config.toml
num_hidden_layers = 12
hidden_size = 896
num_attention_heads = 7
num_key_value_heads = 7
head_dim = 128
intermediate_size = 2368
vocab_size = 8192
hidden_act = "swiglu"
norm = "rmsnorm"
norm_place = "pre"
norm_eps = 1e-06
positions = "rope"
rope_theta = 10000.0
rope_fraction = 1.0
qk_norm = false
attn_scale = 0.0884
bias = "none"
tie_word_embeddings = false
parallel_block = false
init = "trunc"
init_std_qkv = 0.0215
init_std_o = 0.0
init_std_up = 0.0215
init_std_down = 0.0
init_mimetic = 0.5
optimizer = "muon_variant"
learning_rate = 0.00938
lr_mult_o = 2.0
beta1 = 0.95
lr_head = 0.00198
warmup_steps = 200
schedule = "wsd"
decay_fraction = 0.66
decay_shape = "linear"
final_lr_fraction = 0.1
batch_tokens = 131072
max_seq_len = 384
doc_mask = true
train_tokens = 900600000
max_steps = 6872
dataset = "wikipedia_en"
MLP neurons of a small language model. Each row is named by its layer, matrix (gate and up: input weights; down: output weights) and neuron, and shows model dimensions 48-143. Each number is 128 + 32 x the weight over its row's rms, rounded and kept within 0 to 255. Numbers have three digits each. A neuron's up and down rows have the sign that makes its largest values positive.
After each neuron's rows, "fires on" lists the tokens most often at its 100 highest values on Wikipedia text that the model never trained on. A number after a token or word is its count.

L9.gate1549:117048057129135157134058144157149172159147136102127141141148106177096143153127191138111126107212127174136111095122087124127134157163144100149091100100172202115120112110142083161187157123160085112128182135131157095158162151081125149122094093094121103110147120088108090076075071064114128182
L9.up1549:104125179154168100104193062135172153141175148063154117156144086131111096143137119087137191163105096148076146126096102102111091169123157070180118191142093135172108119096121100137127146143165071097150156103111164083137125148045151122088105107147119093145099170138137165110159120117123122131
L9.down1549:136125072134099145146088099160113138173145167115150125104131131106117146121111133168136090114128165133064124070109113063077124120095093113118152126140163172123182092159180127131107095091142141076119114137097101187188058138143108157107138092097100102133068064143096139152193173101123106170
fires on: " and" 23, "," 18, " or" 5, "I" 4

L7.gate486:063105063132118089122078138133107128073141069109168146064123155177153165156155144116128123077141060187175081056104122129157156097151111189137068209157204136138075096134173088155114084081085085162127179114101159141159107198160137103113132082129157100088161096163154149191157152110186155136
L7.up486:101155031126184101157032135133100117108148134138198165153166204172179113138124133177123094158091124109055154134078170077159170109114132118083122149132122155199135083132131170080159157101117083143121111179129134143122173111150160114088128127062089090125141079140104105151156158173129091148
L7.down486:139081169069188172058110142111109119230137140116132094120106124106126116106077132114180117152100121122055087096205105168128035124108108110124159141186127146139121180083169130133124118099121149121177102158110172141090081078126155162138088189053145076084117106117161103142108147108136165119
fires on: "," 72, ")" 10, " as" 4

L9.gate929:136143066131130106128123201179154111139171108164156039145144139138183111124173119115098200105133091059120103098165094112091152101185163163131133115097173095096141087127087164173124148112121171127104101111127137158156150106138061106118144165126163095122167114114158142105186115049128080214
L9.up929:095122102043144116073029145155093106132162134171088092169178073150110134154127099070120069129112172115158124081131105129126118125061121150118074155083122088095136135083130162150123108164073086100082187124090109149123143147097111127077133146169139185076124099189129091199147102133066104186
L9.down929:134122137147172146140174177082123152144129095150106161106175143113122133122180130126181124148055161116156077120129184175117158120088108152158140181149133085108144133144091140092162139090095168118165119139082137123088159071138090083079139088113145122112133075112159168122087092154117132066
fires on: " \"" 48, " a" 10, "-" 4, "s" 4

L7.gate190:115136104059136143124123164156200016145126133168152112097122177098106084140148099066118141142119137093093093122163165125149129170120099149183128154166105130159167157084191182102134155153168122129134108112128147128132134120172214108120115138170153112113176058106102162155159131142145118102
L7.up190:103104133073145200165117072179096128106112180126093116113105185114100119143088123108083095119146103079118194093146140120156132124125157114166101072199119102118133147110133166117132142140143073175131110156123172173115083094074148155116140203128203149086133117119144123090133154165121134045
L7.down190:129098085057065150149100103090165138136098177157123075142144175102133090124087118129105117175107132138133113138130189111163113123136114104141110111164124063163110122133132163101156065102189127134148157143134090156161132150126127148095145123102164091110105106058094185153087119109131100095
fires on: " |" 23, " at" 13, " of" 9, ":" 7, " from" 4, " @" 4

L9.gate1829:147140081181088147207142109136171130170148098110158183071098164147063100139157140146115086085093083109128108098144148158186107168124136142087104180117111165166174122121152111119163083106158132101104086172121144143134107096116134074085107083158123137141150106134093161133123135082147143153
L9.up1829:139111118160144148135125125061120135124154104107203123130129179187108121161076117110088102145103182131091163179178208099142150133131114140121165095126106151175150214226089166078183125152170160137104077181157086146151114119086099163104171105100100137139125083082055146129180133136119113116
L9.down1829:208087111109124108162116153114162121104155169103135146116072163112168122075082177132154154189089166075166122173119100164114154130146141179134070157101100126096143122152144133104086124148133070148166109162156117146134130141098140083119152118063096155123141132097105113104122149130147159123
fires on: "T" 29, " T" 13, " t" 8, "b" 6, "N" 6, " s" 5

L7.gate1727:103095104125195058120120107154100181151146115172102116107108128069127142105122127181145133148165155122143129184194133142116118115132081163120131106137186116102163110113108057138123178136160109110080146162110159151143075089143156135194178114171164126147175147111182167165092113138120143161
L7.up1727:095115116093120153153187101056141146152093126085151172133148196127100112151097158155073095121130146125131122111154095190117145119082120103112089138192049097050164143167159101146140151157130065152140113112118093111132146128128150116122091139152176081121102067124187120171082158141123129176
L7.down1727:101088156088099162186142161127169177172156152109161131082155102123140120175150187159131130098109132128132171123091091134115142171179143186066115195144124117167142164157146159145151099111170140140099142066079141121157152182161113118085209146162145141091136151105134124140134113149121148140
fires on: "-" 58, "\n\n" 9, "." 8

L7.gate1455:125156165148077113093102138170203173169126118070111101133123130155237096120134107098146087163066188089129095165100165158174117136084110124133111140114119178121097102120132145188133083146102106110159155094125114123098104129157048105126148149120117133129121161155129099073068071093125130177
L7.up1455:142175122156112133145128185149134099156149097059116177123167144157159074150136164113156117152118042081153141146140105115120106085086142109139120052198119093150157112136128119085144049131158173114184152105149141115094055133099125119126097146140143155158209083146101153133110118121141081115
L7.down1455:128127191153114116098077125195117143129137154110091134115111124120127092186167092152133224144150123125170152078126095120129133206101123142135147202148145115115191080071171083086138126118134153098152080154114187089119144174172154158109178159155130129145098120085120058163126136112059137122
fires on: " (" 77, "," 5

L7.gate2252:096158140164132157112097117123110138134071127169121159166164128115151160187126152133137143067123101166148157113098138013123141108081147115148135086122109107132189120122129161185142191131114120173167109120099112134112177073095138097093134115169132145122098068135104128163060130142154157107
L7.up2252:122117147163110048118140098163140072176119168104140095138199086133183110073140094098137149097167181162130150100109158176204150131147095147145153120166102161147108146119145098154147108134193092057174030163111084132071180121092205129204102114142142125129118099111115186188121116105101139164
L7.down2252:154099122097080132197104144130131158081126125142141159126213097172161169135095126090118146147083158108073161117126108098147169128095102125109091090127113141096094141156145114171141155148207141194171065207142122082119153072118162150184077090202167149102101073147151150174164072161087088148
fires on: " on" 24, " by" 17, " to" 7, " in" 5, " from" 5

L7.gate1459:166153118134111149109163090122079114106092126124106168058148122118183124209112093149111163149174099106126134139105175130170181159134101078169140140171186162094130050106107178132136113168099139046115171134196133124117153157137107134176162135090149126107182139124158102158194099095126131128
L7.up1459:152208122115169091098149122163114174176138163107130129093134135143077169100127094140143142124131124080124115159054145089151085076110108149206113121137168152149140169186165137120124080111102086118130124088113053136088150172078096161133110154124053165156172170144101152127106191141128160076
L7.down1459:106137157133102147153158064100089118122140095188102125164115166123169086076119154073133161126130146097142111168154109132110130134125147140156140163155115176150124152143116089112087128183191106127137118133121133137138096081130148137129174174111103107172130130139165117140191120158146112112
fires on: "," 45, "." 22, " that" 7

L9.gate238:190185109135089131134142168086097106122113132127118119054136131134117141091152150103167103111139136138126165131110115150185098070125088109130127173111175149178133165147071109160152147198170126090162147164107159112166156174180090177111163190135085124202077171101168154134184079139096112137
L9.up238:145116139145103072140135156163128127201117124160174097105104152083092154130140121095106147168092145145137157122119112166116153088109137134143148173161110062070117136164112135111142097101151111107112145160112108148106166134083093095153128183103066080126192074074119132135104185136150169112
L9.down238:123073156102162140117160129133151158118112158105158139083134082107158099128104043048079155063132137085127107119106122092099157131150231123130126173161159099142103157116126081096159078124119149134125104097077117108109178184122112111191089174144163162132116145127133171170160173089172115154
fires on: " over" 15, " about" 12, " than" 10, " nearly" 8, " had" 6, " around" 5

L7.gate436:123158155175163137139042136114119095085141155067155148085140136124105114110152112155125115149133127120179129183096132127174145105083088057111098106102125095133137115140117073150125150060120063099156142172083125134139070146087161179147142050155132147175125219130117084090098118124063148082
L7.up436:125132114173135114145081145106170120101151167123131156088080095071127133066128083183044129149199163142104098057158056185090110155126153187124143113146164131144154094124104113108066084104090157085137110113118167125068132125128144092110150164097160158107189166127157205134146068140103138161
L7.down436:171147116109122106093134114073099142140131187166091174132103129113133113095106133095116145126103136198121134114153147147142106136120137131113139155098184172132134116058135138117125083088112180172175123187193171151079108158104139176178120109097157125106137115124127115161137177091125049127
fires on: " that" 45, "," 13, "us" 4, " However" 4

L9.gate1030:173120114143183124070160119127073067134146137091089160128081111114100155131129073154129136111195131174100087130078117153083172130135148072164098048162043151072129051132125236133119125185164111111184163165127099136120169138142121143124180134121134075170128165143124104122134151069196180156
L9.up1030:143131161069146144184147110182145135152088127147117120100058136104111086164087155132079122106052068141114170104128113163151157132152119160190113096142037109144132077163153108185094096110167093134111135199066120147091139134082124139100140168104148077137156158113138110071162103118166115130
L9.down1030:157183154096152161106160138093083127140137155083170162154066100137103141093109160115069112155163152164158114144164086183122179160117110160103079090125119132110154061130127169110129121198101145156188142142093147141107120150091142118122136128104108117157112117134095112141126127128031114138
fires on: "." 91, " ." 4

L7.gate1702:146110123124152132139116144121167119108158114187131114128131131118128100107158191117107085123178180186149176133159081128072187144149137114123106102163136086109117127109077149101120117146096220098164090170124192088096133110102144059184085122101115081111160126086092053107069141056150112121
L7.up1702:140122081131116126114111142110151097139128125092067138085086140085139153200147159148116150154093124166127114149154134209102107108157110112052170179148122145157097115098100162116124135092038137133130150140070056108133127136125105159090095092120129080186142196137090091105119201104095133137
L7.down1702:161117141113088164094151126120091122154098146072105134123090139186097085158160105178149109071148115129152073108123120155173123095102130154140142206124124149136141128158118108156100089125156122088107153142123124143126090119119107104116149142093087113114177115167182131106124110109149175146
fires on: "," 29, " of" 13, " from" 10, " and" 9, " as" 8

L7.gate308:087153076205121094100147150085132129131099175117122144088116092128083085147119083095116136109147146129113138122117150117119187161102133174119141129115125138129127127140158188097156137102133116150149131126153153132079102189080111117133133126165126092118089116148072174152139075125157106160
L7.up308:079111148096072093111113130117173109135135141156113165132170059152127103111097128100098149144082095111089178153152140095132090151139170107110160144090117159171191136145155123067068145099120135097142119128137148167142169141065113140053191114117080131130099094147174126110108149132071166143
L7.down308:124113180118128100137143151196085108127110047138107094114087101128126126069109131111123154122111132096109099082123145096154125113162193073128168114103127125128107111110131136107122136202167066080118134137117133144088143120120159164127146098104127160084100118059154090099114182142128096100
fires on: " had" 69, " having" 8, " have" 4

L7.gate910:068086150076102104055135090101124123147148184117126109142071117219179140151180193131148118117075124160148127129118139153089123110128090146122116142129129113129148091136108097112117156192177153162108134113060166160145096132026114123174083140119145134128104157143125116087132160039170142143
L7.up910:134133127125147090139134179104086108109156159112167162144141110142157152155193162105119109157105111041142127074109170139167156170084090123117167137179088138084115061079115135161145127083133129087120171120139098169145138116086132167204174134120185094090130131063102128139140139112155126097
L7.down910:132068183125119214073136156182126102103167092170181116096151163115163109160116071120163148163065140175129119145120100107129102150140133190088132082147073098127144109083078149107159152180136147159057116167122113123164109163174114100137111127132138113143115193136107106146109159128135125161
fires on: "," 39, " most" 25

L7.gate491:204145134125103132119143142195168125184133117069117116131131113100114099152109128132148108187134122142137074131106099118141145155160110104153146064126127117073124108178182115097119105155179068099138169062097159120183133105082084126138105140133152127119152067101091104127078065147049110092
L7.up491:154098166128097159100096103180167105125177121153161120175131112113118112134098157178144141125088130196127138143141141150111150139097103144120194145119093178119139115092152134173112128168189105075129056092141181152112092177135091069171070112132119198105119145116163101145133129093154071064
L7.down491:115105104148097170021186121091114159155112116082134146116162187088085110103147118140062124091121144162171096122140151108112175112124163145141147110130135116096123151150173138087112116099117116121100105097099130124138145090134153122105106117100148139158107121108160132090104105096113097152
fires on: "," 35, " and" 22, " &" 10, " et" 5, " V" 5

L9.gate777:156143131180091150135097108085108150134163073137135137129111113122112050154135087140168085180081058121146057120072085078180121098109104129113116100129077155132075140128152120093126178114069168158123174112211153135207107117127098090182133148126111165110096135052140152085075097149126144180
L9.up777:131099118122133047173087094139098157095085094110111091124105114109132102168131097166136101141132157098126127119177095168131141072153160100109185091131183188110133186069153135129103111132110090127144210138088183127168112110128140141154048091159095111132116135175136118164077201110102145149
L9.down777:119147095198171118154137131104178085146132109108116197104161165194123084120142156115100154055172149136186131160157069166107151134137095129160108096123146156174073096112114127108134095092068137153134112112128074116178088116146121144105159109146127099114115112130144101086090110095186137130
fires on: " |" 31, ":" 19, "," 12, " with" 6, "}" 5, " of" 4

L7.gate1232:050121180119158131095081105104116171223147177072067076133179135166122111092124227108177092160073089104143080129120096188061137116094156177122121169148101188123146106089156125144144141114137113148084135107150225162137154197081151115167158138096114171107189094157127102088069149112140108148
L7.up1232:164095096171173134109085153153095131103062145113142141123160111171128138155133130083123183132136124116096176132119178129180168105108095147104144080143078192137111121117149129120143151136118124146147214155166143069185131148089101145182142133113152165134132139104117162159176146099185098123
L7.down1232:153101154126109100101172138154136080041145141209140114122132117200170134171153074137133148113131153177092148188181129091149164146170160096071136155062125160168168140106139134077133154187107130126135168109066175086206087109126072176097097061070177133113159149125115081124151079138116137096
fires on: "," 70, "al" 6, "ma" 5

L7.gate1348:101163111140196101090076039115121172113196095131105143117113138143126164122159131195191078116130121138135113167128151151137108169128188127138084124131198152129076123123175156092159132131112057118123125112141159131106110128123109133153116170108084104176136053047099126150103151096069129167
L7.up1348:066134142123155134147114098120165201100170102128104169119193122113144147115173163116111128148090122174116095119083118101110087119098131103121162210166120150107160112097100165130119117148114118042110150154106166144157155099187023195094189165181116148203126163163159097171156166157160173104
L7.down1348:144131115206180101132132158151172110075129128175142062169113107161167142123105124157080079122138106142144133128180179064084189101193140094118113085107192131145130152121168117139098091077132090131180102164114109049180147170080145079064100124121161157171122096164101128118173140168130103096
fires on: " and" 55, "," 37

L7.gate1803:111139096125122071104053152099153075149126147109125115138126114180167096089151201112142132152033106147158130107138092139133134161173173120134157139120121103133158122188119066136173118094129086148077149156104158148139117121178146108157123096117131158109124130111136078152117117090141156091
L7.up1803:123152036087137117166082117193091150153095139144102093134149119137187099127166134097075118155102075101033148113132147097142160135135185154151132075091064129145152118176123152123159101140128100174123156206145092087104067140097141099154069103154120100143162107145103166173130131086124176077
L7.down1803:153171139133067090116065101177147135141158084173127113153098073173165124133098103095094176161115168165105145146161102151047109129131125157100099186162092176145113157131057093149125093141158145144142157201140116160124201180113165134078153102142118115142082067148173107151051185121162148123
fires on: "," 98

L9.gate2325:123108163174172165153079113101095117100121105098146112097127100157179147097116132121142169128092131135126158145111092142204167151112143159099137137198111138106143137112134107118107194097060149086166108155167090184196121145084139130115075143154141132151143056124094114154126048208091084097
L9.up2325:121136122161111146138065103171171150132159114143154117115100114160153167117163149109079097114170139139134114130120117104125115144100128100217165151184112146122148130097143132135158142165187105119170126097144120137133149152150158128078119134173159073143149110120151090122118186102104088169
L9.down2325:146079103092157159113136167120172084155128144075158131117140164168116147183121069113178117091160135082119165180131106146134114105109101135116141131177141129158178132120098135098112080145148130144098175159104112172119160119155119181104133156115137116149172100117182115169100121177068155157
fires on: "," 62, " was" 10, " is" 5

L7.gate113:114136136128150194128090140165133140116128143056120117069203121159127150091126168086078157054169148176110171126118160134105154136140078124159111118054079158154162075172099074141188098116105137099193122107115109121180151083114169127128156126150134146099137121204200133193128119119138155100
L7.up113:106103122157138081147095080117098107113162153166126145144130112138123158087158119147114160073115160100089167164127137139121175126041123105179142143178126124132091088136169106138161152144145121122199121131108114170089130130098119119088153079171107145145116100116106127110118143162130204170
L7.down113:207107110121128126102139154113097152122106154137181140114128111135130123104132152102099186123136137143065094125123217135113142148125210143095145117068123101103115120169141129152104200133089163151115116125119109177108159067111092077173151130191140198178136101104099186151152150105155099111
fires on: " of" 31, " on" 12, "ult" 9, " in" 6

L7.gate591:081130157147123089176136106144103145104141184162178137056149125125164082131101114111153171117070116097113110096149113116088104122112117112159103159164107150103180145147120124116120221155141126133145151118117115081111197164171119208143205111113137123092172128148134125169158086105119131120
L7.up591:079124141077127078154111138152117103127132137212145153155137148119161124136152086083166150106093090123122110153090128140178112148119181106128141156180132114104114132136086090135148155146114161146139147109150116102155124138120089224179080134157118155151153222144155154107097142109123145146
L7.down591:141183079154079159158116139177206116170134082141123136083136179163147102164119085117085135147137167157109125147168097097207052089044155124125139174197115189174106144142113090150128132109149134149188153133061171153108160093111105138178111101088112070111142159128168147146138036155120146142
fires on: "," 30, " more" 10, " \"" 7, " but" 7

L7.gate2077:087178106161137142095153158102152173119079119109130050147123087119100161091138125184158117132120127114123087150110059123173120137133136147154034130035125182146145134129133143083203118110140124168164161170143139125119190143163135107136133121139138136167073119190132141122145104120110144077
L7.up2077:041119141097118074119137104123157108157147058131100125137117144159178119097148131156128131152074132161118180134111125225114128144180165181151119149130117106120120121143168127165139158132058164126092078090122110155109126102152121140078115135137124158132114196128133159109127155117155157162
L7.down2077:134096121130122162163131094133143148088114015125125182119118092074180146089140087199136094125134109155117176103112119120109096124114142099115175176097140136140110139184120118138126135115145100145089112116114090103157168111086131085089151135125158137104057127118105080124174158109180157087
fires on: " |" 45, "ami" 6, "usa" 5, "ten" 5, ";" 4

L9.gate851:132181129172096171152159143055155148145109072104091077008108104082179146205124169137175114159159143081101151112151125107107149079116142169129148101114165132106149138153155082147095161144199088143146165194157088112107161108085145169140134137083100189165121164140067103146123099139125134110
L9.up851:143114102142155124093131137096120111137167129141086071069101165161159150180099163106126129110147072126144134155113133210151171152212110127086132166137098154086120147122108133162122139139126130064143111108105142089096172136144098171107151174142070113168063108123162175104084144133077153068
L9.down851:137124095117166137129085155124182178107146124166122095080125103161103173167093116161105130184117107050181094167140126121143136114137098073197122136124130126120148140097105152081118147113151080134114173140119070110072086197101141100091088156077153152159096114097100150158117105113132121106
fires on: " of" 27, " about" 10, " $" 9, "s" 5, " by" 5

L7.gate632:150106118133101133147144123149133151105142096092068185090107148204222110138150101114114151100111141180103095197123071168124149149130118075135110105128149098158086176081154129108182201100146152137153089164148111172077115165117098143154099112110150163185115121136118111125118137120096108079
L7.up632:078070169169121148144061109103129123101109128128154114114118118089133132179092145143132108112145093116061142077111093137139149045163141095133085131121126072179118131155118169182107159137172057094098122101117106106105133103179147102118103092195119137132071193143094056140073180135149185129
L7.down632:084092137146134106098097084125081129069086148159077115165122089172136099100097155136072161096070155096085129166151124218085162127126126108117161188068137145138123134121156122131102084109105137080130178135165109090096102159114098110103112119106123158078167149103180143078135094152109170134
fires on: " and" 69, "," 10, " before" 5, " or" 5

L7.gate1044:146180207112160115147101095118179091092187097132100203114136120115145115179115154111075144149140141192063104141114158132099101066141132160136130150126126131102081157116148141151136124096124106171157089171156152140178033116156126098142145056166144162118162166154096117171149152116122122121
L7.up1044:088113097131141141105091102140142166136100192128197165158149212155168141105117147067175171133080094116112179114144115112155186163139166132182138143154106149159097212169134164144061087160148122184121129137105168095090200143088140079131149143157145179147153122141155140175171087139126158109
L7.down1044:116178117206148101156175127089152160091078101124080243097114194170097130125164093097166096157113097132087207139096125144108106166120072185134113073096166149156150147105129182147151155053130141160132143204123143124160086111140087147075124150145169137163185153142116083129146100209121124143
fires on: "\n\n" 30, "\n" 15, "|" 11, " in" 10, " on" 4

L9.gate1815:149147121167138124106127099106072091167166106082133108073097109150062137149082079086085122192113090147139183177109191126110182117137090118123110144182113078160122107145177072121122131111056128160055143109174107152150172094126141181146170112167121118116155098193095144126074135091062148131
L9.up1815:176101115121160097147103159065127086128155143128186130120139134072143105135103100163108163098098170140124148130089146071145146124162159088112158174141079136171141188121141119121124098114165171100126131162119146122148161151148085185107106132071165153166076143117099151143107100110064168131
L9.down1815:110173186133117108146096139137043112157133145155123108159145118169109131037171187139140115107142151139114146137121110120124125123154143153120111144058142153080142152099138110120117111144098098102131165096181179098126110105156093134094102084192121166112142158122123124145189113096108139160
fires on: " t" 15, "T" 14, " cl" 14, " V" 7, "." 6, " p" 5

L7.gate623:116108131089161140113086144105164220167157100093161147078130112213133137131162148134144184106181142181085109113155146092085171130136188132166149120088146131126133076146209192108147133090120127150102120216082111228129099161053139113110090102087109122134131090056221146103115108113139131170
L7.up623:139122172160131183121112161099121169132188130121150148156114108144117107129144160101134178113100142154103083095175092133164129127119161152144131157187123124067114145096120153115053129171118104129115127100102042128144106078152128102058115169076150122146112096151139088082124123172104085151
L7.down623:119116175124143124090136179090142078078112113090124165175129095112119131112099123065138088126166101182118151118157112090141083138162077145164128139056155171107140102090099109131071153132081100165161111111186122099164124125180124166106162163074100131098154179162155120165172118160164126149
fires on: "," 19, " of" 18, " and" 9, " on" 9

L7.gate886:158176113123164106139148141088142112167096164079137045108142122139155134095119130155113116071135134067149078174152172126158136143157069126098120162148086160114139122108114106139166066155088131112135082131117154166149161149180140147187125155129111178127112141120089083105098092119164141172
L7.up886:142088172136102124170150147067152120189136113147167146146208172124119090090127149151086100103130093069176129127150144083114138133164140137180130126077121088118128131142164099105122194148145119132197099162148059158104193086116130116148128120172129129131125072143161159216123109171181120180
L7.down886:119107168161129129076052094204078120069128170197073095147142147098179172145119156109168117095091088079098092078117138110199130140146121151151119104096129127131139130136129160146157159106146117148101090118091136127098054113148075110133156036152084102152108144142120130145130128130163151093
fires on: "-" 31, " Ga" 16, " U" 11, "oca" 5, " role" 4

L7.gate176:089144179097095113109171125125205072159129130088143123144171172104085078132147092142139114102038139136081083159122151125156173108115133111122088113104118129163185125086142119122160098171162085177104108119154100107145036148142098151095153111159090117122085170125088121099125079148159103126
L7.up176:155139164141112117089215113125174155144113161067169151129121125157171124134133091140179095148126180118165119144164151081187182165083117134172136126086141156108178116122135113157089147094085051173140096163091120125151148110173155100062161134177152166040155145142164086128189100116148076133
L7.down176:123103163095160164162101151137150110144104098156149151131084118170126147165137140114118081143122115146124165166128138099102158130114112086168174104058115111131111131159138133152167174163070076107117174184087131059184133132172121119129104144079095096209115133125190096169163127167037157146
fires on: "=" 34, " =" 20, "\n\n" 4

L9.gate397:114071146142165134129130154155140168133175117118096152080160066169157133124146139110067171163075126147098148157132104139150060129088136115118076156058148131135155119124109112112135149137168139076138147098156105171128095151089151080120108119094132159167132172128141099105152106104086073149
L9.up397:055105166181159082145127139103126046138180148146169096088167059157137165169181139086134151160089107065173087113138108157147141149121128100123106119119086125090107081121121104084121151134180064074068090153158083088156130109126159085101119117153099157103150142156187028127147136103072106126
L9.down397:167134155136107136128168186119107118129100107124101117139122175149150125166131134104092153149141122153116123176170154129167156121128089149151120163165150159164175156133114196125059140067108160086141121178139157133129173137185141134064106140077223131142130058139115125153140114182196148115
fires on: "," 89

L7.gate312:174100105127144126137099123133149103145131144123075119092140128133122083196141111134182132173102144121107144173109104147162127119079105146096099057134077158131113126117160115142111111130131116098110122100163157095148110123104097137141050129104117173166172141162104168134167156176123116121
L7.up312:169093162123165140152093142092113142142113170134082112087134132127144088129195092152130165158103151183097135124128083184176103108175171159143085103104130134162152118185145106128138122092131151146146121105189196112158110102118097166129125117136146158120149130116098132161124123133130090143
L7.down312:119143154127166161077066105168172091184121150114137113143094087123126112137068102157119182152118140133100119151165162165144071147140105164140177113138073122159174118079122125065110130122101158146120125100184125131124139113076119118100163107159131114119089132059124131169125118079105118138
fires on: "," 89, " –" 4

L9.gate1623:139120072154138155100067128131165120072107112131151120086164148131222158119086160091160094201142074080129129147121139100174119143078116072121145087140090101111134157147126136117128125058150126116129103099154117141162144123120198116103067112107135124167136146152133131169091123115130126106
L9.up1623:137120150153159125133160175092080157103134096110110098115107138156171119128148112123118098104152068072160103154159143130158118110055161105128158115151097110098124192148194108099151141086120051149164119153153162125117125160098137092073148157096107181156133145143139134151117180131215108130
L9.down1623:079120119145134047106158129112192113166120118163152158190113109125120137154055134063123108156093107154123124141197191133054061178141119116112114130153117072119148094121120186110099114122141097062169136111122136141105116200162114095154129140158150072120130118131110136187127126117066162163
fires on: "," 41, "s" 12

L7.gate933:086124170117128114157120157188111115090152136110179106070148138103103122133111066107090176159118175152102106129154135140150094089096057116123167115087175128124086167076207127122060145124169086109139152121086150131153113169103096168168128190112161158114158170127153100091111168137116161097
L7.up933:132172101156132150150087139158165228119128159111117121142094141087128097134162092131133114199104097133128086177086137165141156091134173019160109046158178165158113107134132121132078119166123127099087165119134146122104129080123139108172078112167102120094199115097107134148129086150099154101
L7.down933:108129115144099136126138081167160200089171118076155117111111132095068127126122105158142114108120118077160112149170206115151073140140147157110154119117164145150150109101188137056088103035149160127121105173109159091051151129106199077201065159170077093149096133106111113106102170127113124096
fires on: " and" 29, "," 25, " for" 10, " of" 9, " =" 7, "or" 5

L9.gate1746:154146136150146144117115172159144146047094106112182155089117098079095113083119126168133143107149166079131141100129112117130042122063180166126141132124134173050223134105092193102115158117149166130127115174194146116111192066112155073118129187164111117103109176100142078138163165165167110169
L9.up1746:117142092142140116189163119100135177211119074156077124139093143094160106210115088121116098141114122179121116122126140107178148196127098106116133191119070164071126147124136115111094134143080131067161110131145142117178112154107138169137125103156140182171139196100132127125167141165026097164
L9.down1746:155141117161117144096099104136129150100103048173087151153166123134209149135118101137173169113090156131155144123141165143135118093111064099137159118126164141089143114110140157118166129137101167103147106145144138182167125148129072109065097092146148127116166117117157134139172194129151155079
fires on: " the" 18, " of" 12, " and" 11, " data" 6, " during" 4, " by" 4

L7.gate404:129051147161097103089141141167162139146140152133177134138175140159091169143089125142103115122168123124120164168104089107114104189139089137142109083166166152127160140126107128114126150155138078117143076160075072128102118116128165130120122139131138103128114104166093163101133163132111164090
L7.up404:124148150171150094086097130145129124140117124127123154185081108174117181107088112093146107108140118187163156111146085128108111156136097109178106153156121108171138135134124118090138125123096137127176088153068107104079097117105146171137086127140121126136070110078080161124081099111141134118
L7.down404:146114134100131150121081062082129113135076158127112125148151116122086119134086121119125126134194161124147103058156188115164141123140159153117146126100091084033122053084117143189096067107161126220179138140171126170090119165120153109169153102131110147101159122124139185182093145116089150126
fires on: " with" 17, " from" 16, " by" 11, " of" 10, "," 6

L9.gate2146:077191134064129126140076129166116126119120136193170115087099121181110102129120173136098139088105126115076045130157130134104141111127130067125121099162174103138121148113117135144152106087055142170183114131100141131148133128135137116090113137158128120046135070124134117106172140188152100158
L9.up2146:171122126132189182104109146117135127095079137094174104140146153162127172101113128140145120136172137077094106072103163159129149078157154092194113127138087099102111095126168160138092178114118141153158158118114156197152099146150063149087091118112135147072061100135114122135160144157081069142
L9.down2146:076099134144173105144121086083160130080128090106117132078165146137104135171133124141112140137123169113158107130156120141115198121137087131145144120147144105148158102120140153161102133159116178154090099188096141099188117102154071158121115137107177183117128168127134153139116152115125100171
fires on: " a" 38, " at" 15, " main" 5

L7.gate1211:086141127143144171111143063139126148123126083148135144065111158115116112142166093147168148209067081109104071139059107126164210141133151155117155135107120154113122118107137095124109165177116167129097107099117110162133084125130118145133137098108152073125156102083144165137161132094160108091
L7.up1211:122151090130116140128145200180126103088116162167131124136078094157138133074163113145123143155106119165124091151140091115184098111109180088145152099160137183117117122111112159175132154094147104130070089085123114142148117168088088094126133104099125116135145092168122087157170124166118117134
L7.down1211:150108145147169166103145160120192125085028109109100130100112144141126125118098117065148181100099135128118123154115123101149129133132134132101114105183150152168040109190172075146127115142094046120136123099157156090146160114147167161120133124106110174150128157104119113193096071130159124171
fires on: " is" 72, "," 8, " to" 5, " -" 4

L9.gate1031:145131172122128126126120142117161199151126179130113111160120131139150159154076146216081134073144092111153197078137146142129128109077112147134127075141085136081167182133108217099147110135178023084152095099147153112082125129126091140121096107167056164127170111140146092079175161137136108154
L9.up1031:099115058074122135066158118117150060166135064141166153121141096136105170130190127221106179154177165167090166112079164146138138144111081147161131105110153139123050108097148103122141165151071110142140156147132202149121189058122141128144130121128092132147133158136117142121123107177097120205
L9.down1031:123165137171127163133093112152129118152125069138133102114130198120105181146107098193127106167075113106122139092125173129113128130181084114104153152175143124111140160088150099177184200157095106178097223115122117110113158080118136101151134078151148094120076189066141152146145149103157155091
fires on: " |" 35, "0" 5, " m" 5, ";" 4, "ament" 4